Part of a small language model's weights: biases, 599M tokens.
MLP neurons of a small language model. Each row is named by its layer, matrix (up: input weights) and neuron, and shows model dimensions 16-207. Each number is 500 + 50 x the weight over its row's rms, rounded and kept within 0 to 999. Numbers have three digits each.
After each neuron's rows, "fires after" lists the tokens most often just before its 100 highest values on Wikipedia text that the model never trained on. A number after a token or word is its count.

L4.up28:577470504494548544480501488509610464536569508417454530463436472561575538570557506496486540425487541543486487433509460475534387590566461440475495560454522505529508378485524483478520437493501580444496566449494461553459513555462524511533524528493431531501554480478381598505495487458464570539470566400504533486455441562549492408503600430456534511613602509481512436519554495453524468514578455495546493519553434529496476431572499544490467455405486427591534555518548437456495507564488405481470595495526540426547509483496563567521503457456502478514524552517516430503389464460499656486
fires after: " c" 18, " C" 14, "r" 7, " v" 7, "o" 5, "w" 5

L2.up742:509526543453492525474417528567489469541535545544572568491539511453440528597530430501541446498524493469526431478448474482555475458435405500491477470485397570485524506618461447592551506480553438516523579581433515457537566520491578413539479385508489507464535435469492502520553457504447542461553454506559522588491592614548591546502476458376427486474498463518493505666496468555553471559557516416541569443525531503501504520526552468529442530505527490480474511445454533431480459533481380496500540514511498408548482550537519462425573455541475508521428569496429542350411477508434563472
fires after: " r" 21, " R" 14, " is" 10, " a" 7, " L" 6, " was" 6

L2.up1405:515480548426519501583530389557589448564516499481549521462516491411549585601506499480436527594542491491424411495425445460546504426453496483607463452511576589515537352528451523524478493466436504475464477483539479546478589439504505498436567503444502569539555559561520507502501495503456512508479495397538530504536481520542528514495519497403510508398473598513602515426572436450583446550549508529584529510575516539517486506465530491493482504506481526492487535521570447496561554490471529547480580522541458547509476466505540510478520568422504566566489517394552449553543417447456483515
fires after: " R" 26, " re" 16, " L" 14, " C" 7, " c" 7

L2.up294:481541517407535482449480528498456493552451508535441541523438500576512486536493464414498490519505580585519443486448560456527531535508430446514564543550436539503475545491551484512500519531526549403538569547442457487517458519560497476505508520526536496448526559451551489551567503448550508562602611487508540508484493484511617504504504524452414415432453519496414524571562543372481394490506538522451502535562492620447502533485504437480514474444453409454498564489487532394485491500552474525423549521515473551547469483483534465533427460560552557457496530416533580490513447470540440491
fires after: " St" 30, " st" 9, " N" 8, " No" 7, " F" 6, " Dr" 6

L6.up273:539514472492443519498354330615524509496545515493479510526571598473516577461451513574533506478522445534476505523440520541532520466525470490546537604486519540481667513543414480444538526519558467554465537479509473487546508502460487491548410463429381474406640496448458564499577514524532545581505511413471469491513519561462534502472431521470491479538470503520452461438403538573458511626555496557475379522448442516475479480579573471471529447466467453545540443554539503450475585390440461518463457513556517483502453605414464551457468393527551517536462516527409472440567482428504571480
fires after: " " 35, " (" 8, " r" 7, " R" 6

L4.up927:539453499524518475471497476440575521463499570556422538452538470438535467499541505594452500530488519543523528564526577479530502546535505528441599508460522523508417454523492578391520475477510460472455483416520592489563500608418470451480423489526527475512539491481496489497487551503528450462451469470518587535436467399444528565558483627517598433470426386525471529497481440463558477470488442514542554463471524498444591574521504449633494438484410473535470485630529484505445525474512535450592559426452496349454461603515513576585480508489540504581448470492540532527354571464474444489
fires after: " of" 19, "\n" 16, "nd" 7, "er" 5, " by" 5

L2.up779:429606451449435451469485415551515548503457550442498483452532515579483496533527491452457463385457524477441517519522554523562436488461488413530515486476407570576456517498514593517498451448442518540508587523576549591508525510483510446516520514410470568602476631447477559509509625545449537519657511534512541554548468434565393434515493524504460415521497442576498555509541533508492457511506496537656578459447468502528515519550521454482463496496538512470497533488491551559485458535428471492560421538463518475468583545508557520458444496502462466533418528452501517514483518490435473582
fires after: " p" 30, " m" 13, "iv" 9, " P" 6

L6.up353:445471496523604427489535535481460531529491515460605576471497552473401478476567514471482472518510509481547529464520544509539519550509474605533528465514511516503561496579491551512489477478469464536465503581442510613529513476477546478473598494539457472495500504462392582448623540517472586526541576450596423503481472613554487517456428418464495441560543469521613461479562444490484534513467536544454450514432327627462536457446503539459537452458473507455489480490484412500528568559458552484534536510498526486492541548572462478595483475443556450571447538505524448571470602446458459468
fires after: "\n" 20, "-" 13, " th" 7, "r" 5, " inter" 5

L2.up81:409547572506534474456636557549470436468422543486435417558563438535523470575533465496523476491438553541470481504490604542573508519456496452449477487540518482559506429464499433495530501533485539467514474542482452491573502532580438565483509553423485505416480451539451469513422580451569487593518491598434528521539441486567432521469553538503485480379547511482504495459510512467468473560546461433454483509502539563466515479473523541528470467410498535548503498478525503545415541516522506544449532522557464515579407566497526524550504463480474405477493536589508526545462469449559542559
fires after: " p" 10, " N" 10, "st" 10, " P" 10, " comp" 8, " st" 7

L2.up758:549483471508446453484530471509440475383497531535526497527349416494468636547534506475481518486545480569449473462516538524481343426406571540362501480414571565509478503561521523444443547452554459480547495480490577492567621452454553384525548504468467457466496388447509479435446439524618476434525543562482490531518569508499548463507471570468467482469531566484449455451516552511469484521510536436548529537498484499513513520388531534503598528467511508538522511421480538525502427431470464453465576468510484548575551436510482517472500538480516464508486524570559526537424507521552426493
fires after: " y" 17, " w" 17, " W" 13, "W" 12, " Y" 9, " m" 7

L4.up1234:441564535554599478537645568405444477498441562514601479488546483508466639458444433463597444471482536550594499434512498529421512421539416461526524489582575540515477503552456483481487419584433633493455490507527482525538509480484511455505506477508513470463402463554522481482518490484580540533488544496452430440470521464386518448515485470492549569514429542458513508508537506487566499439529498525518520422438476542488450490422521528375514396622545547489487596515482475541514464450495494566523512520532509546533548494424492563523540408469508498481436494485486589510449474516602505594
fires after: " Al" 14, "al" 10, " B" 10, " V" 7, "ar" 7, " Bar" 5

L2.up484:640564438528409467533485537523413480538498522551475372505432444527521492490493427567573496484591414579536457546551426520604516507454522455549522502482593570503532548465504553425509524470547484503460453508440488477455463474537557597367569543513515544496592450503544493494518478490516526467513438498536512518438439508529506472532530436566519496535449538495496591454518557467531626518524442470551490531577472558494543510510401603401509563425437419515476543518490533469495494447506551460516580609537499575475447359461460496554511530392528442508475474406482545490412493535550494513
fires after: " res" 20, " f" 14, " s" 13, " Res" 8, " W" 7, " S" 6

L2.up526:457513450534471426486460505426592497493441544440496336488439486594527521478530532561442528488491569416488513525504471470556497474498518568500519461546487383536481491427401540443605430401518496439533511560487531522524524540591533492573447533453564523549505463542487375507471448443466577474516495509455473575519437536529616519481435540453469533493562542508424595440456539495473590481537538531521557527435546474493454571512448517545521527556474509501569437472600497552400472519533522562505517455446516536533480542509418538491462430428524558464440510441475529459445457454432469531
fires after: " S" 36, " s" 21, " M" 18, "S" 6, " m" 4

L2.up124:483565445472454478451491480438456563608564419451535431527512618536538539593529520568564581527434566468504535525424613444480396462462519466397593498519533564591491522507491434463507484491516449431492399511490510508457558479556460496489457487550505494571460418568470553437475453523494538535419488496487452544534488493572522532511505549523504477447543479434633475512439503503488583476555537433446477545484542421651486521513456503532449543500505546399567446478520452364471444506522564565507535461466544549485532424538447469493453414447501521498625546446517554510433387451419440531
fires after: " S" 31, " s" 16, " re" 14, "s" 8, "il" 8, "S" 5

L2.up904:574520479528456458458468521551522498472404530556619538477507561495478521487471479540417455542485535476564582428459559431518507571534476444571483490471444487466536561485443454560477592528454528573557534478498467483458562472497540514565515595426570505547517523489500540593502425449578536539452532583531504522463523556439606459580592598459420469496426389448497556474439560539482573529517541500488500462480456447527531524572460559409567466493478501512430567468551533513500412564515475517517450586473460502494516521381541574364453510577570555454476542490497497526555474537432555474
fires after: " r" 23, " R" 18, " s" 5, " v" 4, "R" 4, " w" 4

L2.up275:544550511448433659542515574474597439510492525480462528539497460524530503473489493440473465455505491482527513341510522485600539522461523538531461549502505467538479544468500566603398452557443531451449513582471426526431624463465476408546519479501444565526467518372557510455507546421436478511551475499439462500551487422536465522527449521454504548500574469551484336455495547580489522487482508428561524467512426479441503502484551536439429438508533515478533544545412545517515461476527496495503541417419546550496536501496551519585456453506542478521574470374478507443555514433505474525
fires after: " P" 22, " ex" 19, " p" 8, " Rep" 7, " O" 7

L2.up290:504438424533492454492455532511517541561519465571518438458516570498405516518524480533508451654485530522433462528477560446498464499480521516573548579564476462515634468460542495459375472495449617462543562534505576457502493462448402443521592535490476472464547523443422599498389411454509591447472585475489481527590557578537567556588535572516548483564542478411466622526494428508453547473590535477538494440502497511458451603440433395510495511540548576495540535516529486523493559487445484511525466482536514520532486437428525489389507529522464532551425416545453474554511514503539471596
fires after: " d" 29, " r" 14, " s" 10, "c" 6, "ad" 6

L2.up683:444555451490538523475475541420381445447480474532576572500557457477478577507442503510527529427477608521487527575575551411527481487550460469504474468485490515401559560458530436514537495470491536573524570569633430545484548513494502412470485452432490549513512566485579506553378510544482445554523451493456388508530448455450539555420560467516515541473477629504526509534501496495486484502475439586515567429416547507487404611568398472475373508514444541530433580482480605503516561526448426491568533501518474498457505478558497549460474511522481505507510492425602478493518572552524494496
fires after: " U" 41, "U" 10, " C" 10, " B" 9, " V" 6, " c" 5

L2.up1500:547488519473462487466489469592468543552447516546501446474376575482549510546410574489485487550588451500537436608520578449504507488538521531484488502547573412523500531469491468570496533542455563548476584478487586517534580481593524487419485527422512465592504580438481504507499445464467447448512527464508583448505445604431469541455572436532562410505503521418514523480415496498453439535505383441485427477533475515514428522520443570510585508558524504506544546503453496408521553473561482423469488564551477559516468458524486480490518542480472443456497427527495641540488486486497484449
fires after: " S" 32, " s" 28, "S" 6, " Res" 6, "u" 4, "h" 4

L2.up863:369559501480548508432507410429523411456456511496557490553468459511548488566517513587501510435483429581494538480519399565462485492485511418569490518479413477353429448461432536537501554486528533464556506491488538433435497571404547524490478494497557532472441564505554490451545562392511456510586464514503478480500437450432462451476468463461510529475532485501526556468489519441520469505460427441507468513512529525613499503520493560475443485517518504504502508533594601383485555416503584436462602456548580490610414473510525486438591461421494552567509584601494456450557387488629498513
fires after: " G" 21, " J" 14, " A" 6, " man" 6, " Ang" 4, "G" 4

L4.up63:505484532451485453463528422538497601491465584480530518511473473423415511443519556574487486537419585480462503446532678454553402485507495463538562540432544530538423475534487484495549526461448449478513505443474571582491462588465549533536443479557626476518486418474487502572508434583562440496477493534519471469512485495533538501477507373482425501483492431531456471521553294490459503490357380462530507518488484504501505493520633420456498488430472458508504495494422503490504559528552526496520563444515496496511572514489503594431491525537465408429498432613447463473608550542510513517
fires after: "l" 15, " ch" 13, "k" 10, "es" 6, " as" 6

L2.up1488:528523486503494484515511489565520502521565506528509541595421501501456573506497472484567524513485584487496465437535434471410473434531471533521507565497564515500482596457502445448431542498428501549503421552478522516527546575520485513588497453472623489544542486552538535543580421529462509477491558489410546541565525529409511514434543433532418499518522593500614497624442530539477454527614509522389420551475379559509403350444528510463571452553438508452515459492430514398549517491399493493601519465523512512567551452458538393489519501526491470531547514514504479614427466532492478425
fires after: " S" 17, " man" 12, " s" 8, "y" 6, " T" 5, " Man" 5

L4.up1402:513498468492566447462496539550455520428437593530561571570520516521509458565538492590407576489558462483579479507527532537509461505455466507503472459573488472461504498498477482575614497494477366527511572458494469495545590518526554381461492456536403465557528530599426438470546461512510490468481493550551440559595514452449425454439483565475559416526479432584503476484439542601512486492319500551583584560485483488496527502502515428541528439412463528586377579545500555476544535528501493391440549519480490462499525456548462567590528497494512483624517425427487451544542510475513414481
fires after: "\n" 71, " " 26

L6.up1209:476414527416527419449429533494520484392554581543486508532497586523464488512492471507498587460563498526532440485513503496541515549577488499490553546506537506495515500585501508489532523567506508514502547488511414478474461455482468673448410472395505593513489548519456467558478514539584501398510518511522505454475520490479486474529451546496483439552489494587561530456443443515548538441550530433504600474468345587456566489469541490474512466526516606437400540454557517506493583437560475531455511465455563546378619544518503504512503479453523523578461433444457496546565480448555512546
fires after: "\n" 60

L2.up496:451453500503556478495524453512446526426456530456463466537580402473425524538453510572486422486495392572546457481545530499431564479496488464544520617469388527515379455483471566466500522497528555454429443566480593493458470597441541529578514399555510534533493553491562539541467497462426441515516470667564448551599546501417503445527535490513532516481567537534437603468461462428571423446370556507579523515497447591480553499445450450497482470525522488492461488511577581463505480522442535366481607616556589472513567544410495540459506507487505498543511517416546501492467474566508466453
fires after: " A" 16, "ic" 14, " G" 8, " Ang" 5, " University" 5, " Gu" 4

L2.up438:469531592469529474492461521481554472493474451542519479567513518471435480480513406437457488392499421562402420512567530518556548541468483492456389500540444559500419526580510445444497523453560468486564594554446471493534498478586487534470528463380521524548542487434491570493509475401376534436462523397428549469443483586461533446516517502525539595521502548579578523465456433553484509483528554497506459455537497436476514495534552486506507506519506567526465504536493577442440606492461508510475586533398498479414552539572503542468565466537502525452535484423570458600458505470502533552
fires after: "\n" 78, "-" 16

L4.up1294:560512480591476558393453506467412504486415545473489434450471477418590563513462522561451402573526423477535502458439470495469508518518596475473490510486541501571556503593529547456509465462471524476587473515528461567482474480491463489573459501520405523465461483504423443505423560560532562455468566521460525479567619446565502575487513617494434521389483491555460406495516495351455504510524503503513458538557444434557464532467537594438479477510496491572547527436599449492464605476468421425470500541458523551490472397401489522513434488530519490567500371555497617516576485525546526518
fires after: " W" 26, " P" 9, " w" 9, "W" 6

L6.up492:475551471580560514523457478453437454418507379564528574451498501501495524436496431487547485601532436518510495487462457538456498538572505540457376503599457501494576510507560487533536515503510517528487486552449502423467464557544541512522567511562481451544527446570439552443561464489520495530478510455546453472472493607520497408447492428619546406476488489488515570458451530460476505493438453564415542570533532482541466487532450452529424432510511527512514515425517566560511562545566427484495509495606419506467519498538492388524575485533533520395507533513489525500488532536428555453
fires after: " " 20, " a" 19, " A" 10, " f" 6, " h" 5